Weights of a small GPT-style language model, trained from scratch on English Wikipedia.
Size: 12 layers, width 576, 14 heads of 64, MLP 1536 SwiGLU, vocabulary 12477, 71.1M parameters.
Architecture: rotary positions, no biases in attention or MLP.
MLP neurons of a small language model. Each row is named by its layer, matrix (gate and up: input weights; down: output weights) and neuron, and shows model dimensions 432-559. Each number is 500 + 25 x the weight over its row's rms, rounded and kept within 0 to 999. Numbers have three digits each. A neuron's up and down rows have the sign that makes its largest values positive.
Before each neuron's rows, "raises" lists the tokens whose logits its output raises most directly, leaving later layers aside; "fires in" lists the words (lower case) most often at its 100 highest values on Wikipedia text that the model never trained on. A number after a token or word is its count.

raises: "in ", "(", "| ", "a ", "and "
fires in: "north" 27, "south" 13, "player" 11, "women" 9, "high" 6
L2.gate1415:488492512503506485509428511532526534543483499498511503494464499519450519509496495498552443488515552474489508502533531448496468507477535506474502510528479496524541468472475453484537470572502517510493481532514523458528468494485510491431493495510490517492490494539494528555516482472505516520512510489490460488516477463490473523497496467550519484505469510476505528492509531501497468463514
L2.up1415:473483479473522492486484497512516513501523521525506480491466496460451434478537495475522440505519513478480522517506542462507455519452496482495489469504524466477537483465485499489515478555489511469481475483488512527554508450521532466506470528499508502510493470495473518535497500498502521527489494519511508513474495485499474508509518478504453540507483526507514516506487533477497467475494
L2.down1415:506482501504481520511565499451498479480488506495479479466486472515555479485521524487499528482503459486527544502495501565527520479526517510497462510484560507496510504509515534518492499424500505479470500492462495476504504505521496468546491530474489482530516471496501474477492485551521491396473494521529516500525510537495524526513506517478509523514485551521533491530493506496517498510460

raises: ", ", ".", ". ", "(", "'"
fires in: "000" 26, "million" 18, "500" 8, "100" 5
L2.gate982:496493520494467470491556484497489489493499490511499477499472463518473506520503532505509503512507519497495498501485512480497481477461509459528426521507484564544446494501489494541537475479517505482447524485517463507484504480592499446500503498485515508511496528578516488528457532524459508523509502524525517516504456547472532502509499534497520493499543489542497542500481477489494481481491
L2.up982:511506485530500481471557522489475496553484503544508493502524507522496527490532512532528485531466537477457505508481502472475488487515517465475482484489501537508515502496478463503517480512524470503465517464513478528482504495561470476484522472513492501469523534556524512533484488488482500485508509532539519512521502505483510536554519455513528440500519483499480490503472460506464490482482
L2.down982:466511542472495499495545485514507480514514553503491543476496481521534459493504547522505497482489483510538533497457526515490482477501506500508481502496471478504505485523473521501523475515502508532511535461544502510456519481524505489515499527498478496511482493497530492502491497504473524566543527517480501485502491502467479513506495559498480507500525495508451521484471530494488531489517

raises: "of ", "in ", "from ", "(", "and "
fires in: "democratic" 14, "republican" 13, "liberal" 10, "country" 9, "jewish" 8, "communist" 6
L2.gate625:510519499487479525494495516465548551502513514483476503504456513503467521496510517482495522508520485531536473545530545535482503453500514508529471525527500513487461467517444486508507496499496488472453504475488496494492493527498507440512471513508488558535523508500466471517498538497459486517439482461493450505489512513482516508492550512529544551518491507503497483503515477496486477475498
L2.up625:446521524540503494473500523470559524511500517481517519501483539463470536495493486508493521537510508528509481567520528512482499473480497527531499466503508495472469485529486481499516504534507486497468475462515457496475463512523522479467462494487485527514533520498467466540524536477439492485461514499486474500472538511489480490509521487515512528490503495480467487472489477468482507484483
L2.down625:475520523495488507496517531480571524477474505474470513523529485515509512480489525495493522527495532522519457534525544479506518467505476485530523508530494506478479494522480503511533478522515495509502494492490479491476485500492540502515491501465551536550535488535471472478502508480513498582473495499482440501449508495477473497485512527533472532482513474486493503486481512480487478483500

raises: "(", "and ", "is ", "D", "in "
fires in: "chicago" 15, "virginia" 15, "detroit" 9, "tennessee" 6, "michigan" 6, "texas" 6
L2.gate422:500547480499454528480500485451517460520475452481523541471499525484524517455459474504513501547542485486537524496505489513469462510496511497520525479459540454542535494508496490488485478538500544502516504531499494523515512464500542476515494487468503540495486491538495503473500522511482495482475472517477460476478515512540494474493512501497493530534554528552502440487518525499511513472503
L2.up422:530521474524494534495495496460534461518470438498539539497484527490489551494495482490510497535544492476530490473492450498484499528514525521486519462462520458536537456523470501469476501555491538508527487531489489531490510485501542472496482506456502519477493469525492492476493492484463497444441487506505466466496524493521468451470504506503487536532533508544484472464496544495498491431462
L2.down422:496508497485517528471481512461527501495496468453515525475558519474511520490481528521510539546525450522518530531496498528506465501502509502508503509520523459531528519489504514487482484525515551479500498510507488514495492496509529453532503490459518556502501477511471501453470513501512505532472498530456477524514487482521503482510508491480481516511529511534517447495504516514493488503501

raises: "of ", "and ", "(", "in ", "for "
fires in: "year" 24, "final" 12, "best" 11, "top" 7, "hot" 6
L2.gate330:488481511522518492527513450490477454464464484451494492494523511482528490497506504462509475465522469511484481520477494504545512477488476497530435496507478540456517466494455492491489499504504492495548500453511502508452505536517527527485474494496529535525513557515489474469526564538516501493497512506487487479530504534455545500475457486507541527512506536513479547550539513449502549554479
L2.up330:527483497519519490520489491496478453489456462483504495490535544437488490489510499483526473478476466490489468498478512497556488493452499497525437513499482530422542500519455510485472502507490495481532478490537479500442509521505492542472488515483529513527524546496476467464515497497506498499483517515490523497513512482470506468490483497493505513489513511502502527530511534458513546516459
L2.down330:473472488487505543519524480439486511488529489493497479472503509494531523509519498482497509482539466502497483530481530520546486476497460490509473499515466486483520494487499512490521484517511500514528494469500502492481560485504499514484507463505546536540488551516523507485510508494546504576500533531517503491522494512501521471554520521495501494507512548514512531486507504475487540472502

raises: "and ", "of ", "(", "by ", "in "
fires in: "western" 19, "fort" 14, "eastern" 11, "north" 11, "prince" 9, "saint" 9
L2.gate315:476464467479536490508541506536469455514504471514509468493473512531485531528501502529475480535492508524503477511538489500508515468458528518438530502473508542441520532506491469496435494512445486474514482495458466490464475530489451495483508475495473456479503451513498487496520444529508520484512477487505490479522510484474484484524489498525508510534518464483513437467525479524531509527493
L2.up315:445449491495500474512543483490492470525493496496492479518496480499528528506493478527460494532485501550531473513544492506525519447495521498448501523464511568499512517504489496477498473516434503492494486512442497495472484515503466484481491481510474447508521443504503458485499453521521510495529438519500503483496461495470480470533501485519464538491451463473527468459524508510510473554509
L2.down315:437491466525528513503537498476492470487505483468524456500502494472557513519500498495477510543516474502505504519538504521522496460520499500476524502492507526518486540488501512480506504503482500482501513479499471511488514514477486473504506484503522500510497450515513456449512458530521528515522488521501507485551480500492445501547503518498425532506502490500514455479517493505499497533501

raises: "(", "and ", "in ", "of ", "on "
fires in: "australia" 19, "australian" 16, "virginia" 15, "washington" 11, "carolina" 8, "texas" 7
L2.gate111:491524521488506527517467479489541518558498475452504540471490546503491556480472471529526487497525455499531511531522503472458470493489516479500503475500515467495516494482547520534441470515479539503504469533512483494520499494503502540460529479508515505493501420500465505520521448513496475503483517523496506486446513484545483482460520484492531514532487527566500510533464514482526504478466
L2.up111:488520512462512507487488470454536500530549486436503511475544507481465515523546496505529486523560453512508522503506528501480509499531507497478485525529491490483499513508516557528482468535480537490500502533508510503531531504509558513502536521499486551526454405506512526525491513519530510497465524520512493474469456529540486506493512546474469542505511520555514525518464515491506482500482
L2.down111:496493469507528476509499505460535516489530519467489491466545493476537497521517531479530531519518471541491485512487515523531504491546537484525464509545503508494509500489481525484514490511482522474525498502529491508482523484540523446537506527476485566540498458470509500496480504518535502435502526522505484516533501498499506502497476516485448536490524510514514467456501507501503481520501

raises: "|", "| ", "(", "T", "in "
fires in: "republican" 13, "democratic" 12, "jewish" 8, "modern" 6, "communist" 6, "traditional" 5
L2.gate695:499494490512443508486478519481510515536516513482497480511449517521493490516523523526525485491490512519502438501506468494506533484473478502515537462522482507436479452546515532495490517496526501531526509469535484464485477488540465510493545480478453509502585517487486490542554525510500493463498506515469456483449489452482548478439516552525510507544496468539475537497482510482482491508499
L2.up695:502490465509445504474505565510513527519518521477497464477456524507483512483481474462483515509504489540498493520505506511499504458480514482552508457525511481456462531524505505514501541483544533507511522494527500529504482528518498474519508465507512496517558490519512464489537539543488508479499474513446509485473458477484494486419532546463534531500473526526482512480515493444473501479529
L2.down695:477475475517446519489504565506514530509488519502495455501501501501493514449489505464484512516497519545471501541502543503514530487508505495533481479540512467479485520503515484517471512480555507523482530507499473502510502507502495480548497481509530514535488488528502453490498518517490519606487498535480473498445455494498474522450543524493537538492496532524495495501506473483506496515522

raises: "(", "and ", "from ", "in ", "of "
fires in: "video" 22, "concert" 9, "opera" 9, "album" 5, "movie" 5
L2.gate793:473485531483479502487502480494492510510516432475483484475505480529522521466462502500492525517509486535540500497491464566516456536521479437497460507521501523466521521480528454510519480505471497471501473532508501505467514502523496482479500504524504485475477492506526497488472497533474537492510516483512474496497521475463516508488506483506503487533524515495491526508470494538493521509445
L2.up793:491482559484523514492499501470489507514490465500527513500515496481502519492489491504496513505514491505511478481478485529493492478513484464540475521564503554448491498492559497505461470534467501473495479493492516492489507514543479483467520521496511507441482508488480505461445508498479531532530538503512509461508527516538498535494509453488501508523553494478492540505445482538495551514457
L2.down793:495507554482514513459518478469515494486516506466514476488500484514528481512480496491496525512545477484526495531481489539500498492513505481523509487507496521494489509474536524478515478484449504476492495499464522500514521522502506510514505472498492515498490472498518479461479517507478519640518506530501509505499503506512475520491526479476488502535534493507468514497459476522490499535499

raises: "(", "from ", "in ", "of ", "- "
fires in: "county" 21, "player" 9, "deputy" 7, "launched" 7, "governorate" 5, "submission" 4
L2.gate499:485523499500499490487519489485486455539459537504460511504502492457490477499563491525471460507472473531491477481505503500551473541472510492451555498469511519486504481510543495448488514529465476498541516488461473515476504526508477467511515488509498508490518536510469485516521476502480485518494510503531533505476524538512522474480514467541472512512492468466508478502529524530513500468491
L2.up499:513520526476518478516488490456450468477508504534472523509490465466480495466541477495492487481528465544526480483497502495574444523478483489458551497476471485475502470528507551476478503515465495503550533466495495522483495528500473462531562486490493494517510517512454470500473486520476515512479489526504542531506515548500478501496510529510492541506545493489526475474507515525514514535497
L2.down499:486529523476509479498533520453492488460491516527479475497536502484527521500502508485497503486526486485514491480508505535484464524525480506496514524527527484520491496497492537527520478518493509493535527486491486514493528536490524458483500481486512519495502505539514492494495481517502512677504515496513518511533490519514482523491559533536463518474524478508519500485514517518464519474503

raises: "and ", "in ", "(", "with ", "of "
fires in: "international" 25, "career" 17, "assistant" 10, "professional" 7, "senior" 6, "mixed" 5
L2.gate873:495533454465495535498530510494487466464474465492484482470488537506525505462504534489502481473521487480541531483456533465493491544514530496440471488513484470516445491532468498461486519445492512482489472480525513519518472506502512501503512507538511526526470538506477484504471528511535560514483490473458525477500507507488528506478481463519514480512527548483501539557491486455506513511457
L2.up873:503531433486488549523485498495474458469452453485465510505452535510499543463481500483529494489515487425531517510482496467521502568478523515443487504488501498487489497527484477434478541459485534487513462485511519525518487485481455515492484505543527507480465540498451492512528468495508526476472505438464518463499495496510509491450478479503510480523516517494522549524505530488557512484439
L2.down873:500509446482528506478533511481482487471501513501501459476505514513533512493478518455515539485529465493546535528448528486473467517506499469468499520558474482515486497495479516484496485491519494453492515481469505517519515497480513515495512512506512501537473535513509480478468511514513535565520494492453502507517532493501506504518534488507513516504504535518486528521487487466488479526449

raises: "was ", "they ", "did ", "must ", "were "
fires in: "and" 100
L8.gate1272:515498494494484545473507503496471506555486468483506495526470502489484552498478472538482473513474529485495505475503504487506530455518535498509495514511513491474530466497503496484510509489522461496536517504499546463504512445529503520514483463492457484501504516490501517474510522484483472488470472508481517520530513501485482513483478524475539493511479520517534464487495467451496476507484
L8.up1272:525510490477466463489496510555504486490478490469480489524470513489523511490460524509520457481513537467508474476513479505531551497485462531501530493478449472462520507503515470454505502496463452520532472477514522484507452474468481469482535502478477480510486526492535510483481441482505472495549528509500522466515488491457476518477523505533492487445496521492483489450490473476515457500520
L8.down1272:506472506491486534479506532494458480540492476508505523524486536511501561467497494531545499526476525526499492429484466490471462483490526494511489496556527524515527497497505531497519507499542494487545511506504511497508481536510486517552473476447544454476493504507491480493483514492476466493494490509504556513525559478533492491516525538481472480497507519521480499517545492477478488528473

raises: "and ", "(", "& ", "is ", "in "
fires in: "wilson" 12, "johnson" 9, "smith" 9, "edwards" 8, "miller" 7, "cooper" 6
L2.gate1424:503502514526474526505500470464536481495497486461506537529478514481470565510456452478523514485481489483486485502536505515498524547566504519474510481469517459480561496473470474484500481551452524483489541493506530473487537467499479492525471473508511519511507471460480449462409518484470475448479491495514494492538524497498512466506479487501505504509530475559482477470503460522501578461531
L2.up1424:496514509508488471516510490474524501517499488454521512517480534489520542495485444460499518501522427501524518493543488503523507548512498523521452452482478483527548484508504516493509498524451533449496528530537479513500551463533467478525460504517491508514502489489488432495464502492504494484488479528489510486489527466537505463481478516531486513495513458541490473477488467503445563492514
L2.down1424:484523492492508486496505521470535539537486478457503507520524506490521485504514471455519515504473445501471551493548510531498482488470499489529490486540508490517515499509520520534520501485497499475495534498512543456522511478526475482519467499488508533501508467513492474475505440489526527568461514514489551496461486465507510506495501501522498478461496466514502483511494492499504482521515

raises: "of ", "– ", "and ", "(", "in "
fires in: "august" 26, "december" 18, "summer" 17, "march" 7, "april" 6, "oct" 5
L2.gate75:507529510466509461490567502507516499470491479504506521495472512468461521545523516483516485535491465481485483497525482528458494476480505515526515519486518535526472505481515495505479544475499539515509477448478469518530494503538480525509510534493465481509467488511482438508504496541485515470485508538522513509508481503477547469496505504532562505517453458464485492480464554493473455512479
L2.up75:473539509505529464465526484522519506499490478484504526492493520481457503527545489493538495532483467511515505496522483530461528466515480495516495494511496521519477507475517456479513537484490494551493484461475452494544471517510482543491494506513476463503460539513460460464542482514484503492491516531506548530510509504480544496460458468515498495527484442454487480465482521514446526485492
L2.down75:484488522495500492484548495458517477476513516495490493481526516479496504515557507501529510512507446493540524475505526521444507451508492505501492531523469506519493517493490444504533532524523488527486482480476464505544498530529506507503505497481479501531482514508480469475530490522507505617484521538504530497515492513504474523509488493513496507512459471453482501461479508480432515485508

raises: "and ", "(", "of ", "or ", "in "
fires in: "highway" 14, "opera" 10, "route" 8, "top" 7, "hot" 6, "orchestra" 6
L2.gate1006:518511538481508462520519493546459452477505452498510498497509501482463491522502533540529514515496498476527526495501482513483480483504508487501477529514496509452518501494481482491449475536522441521513473432493502461481459515496507492449521505481526543519530519545442474484497516523477460466447504551479479495518512513467510489480484474526538489534507507486477514561504488513497536495452
L2.up1006:508513538489511464521544506538484464505532447496498507513513514439502497506528521551509516545510493475526516499498523502489481440496487463540442508535525511464507505511487513503471497497506455530485492447473468497465475518513528495456532487497493535503469539543470448465483516526490494504472505571478489478516498525515532484512488497540511492502526506485491520544509485525511513516447
L2.down1006:500490513467535495534547514508526492498527471480491495513511509494522509515517544521508533524533476498510503495479532513508510500517487475509500525544490464455512494504473513504557466503510491520496494471492486486499507502498491477486506477502514554521510510507498487462495521505508486657502516557466500459523469515502494490535519520543454494497522512490506499489498500518489543486462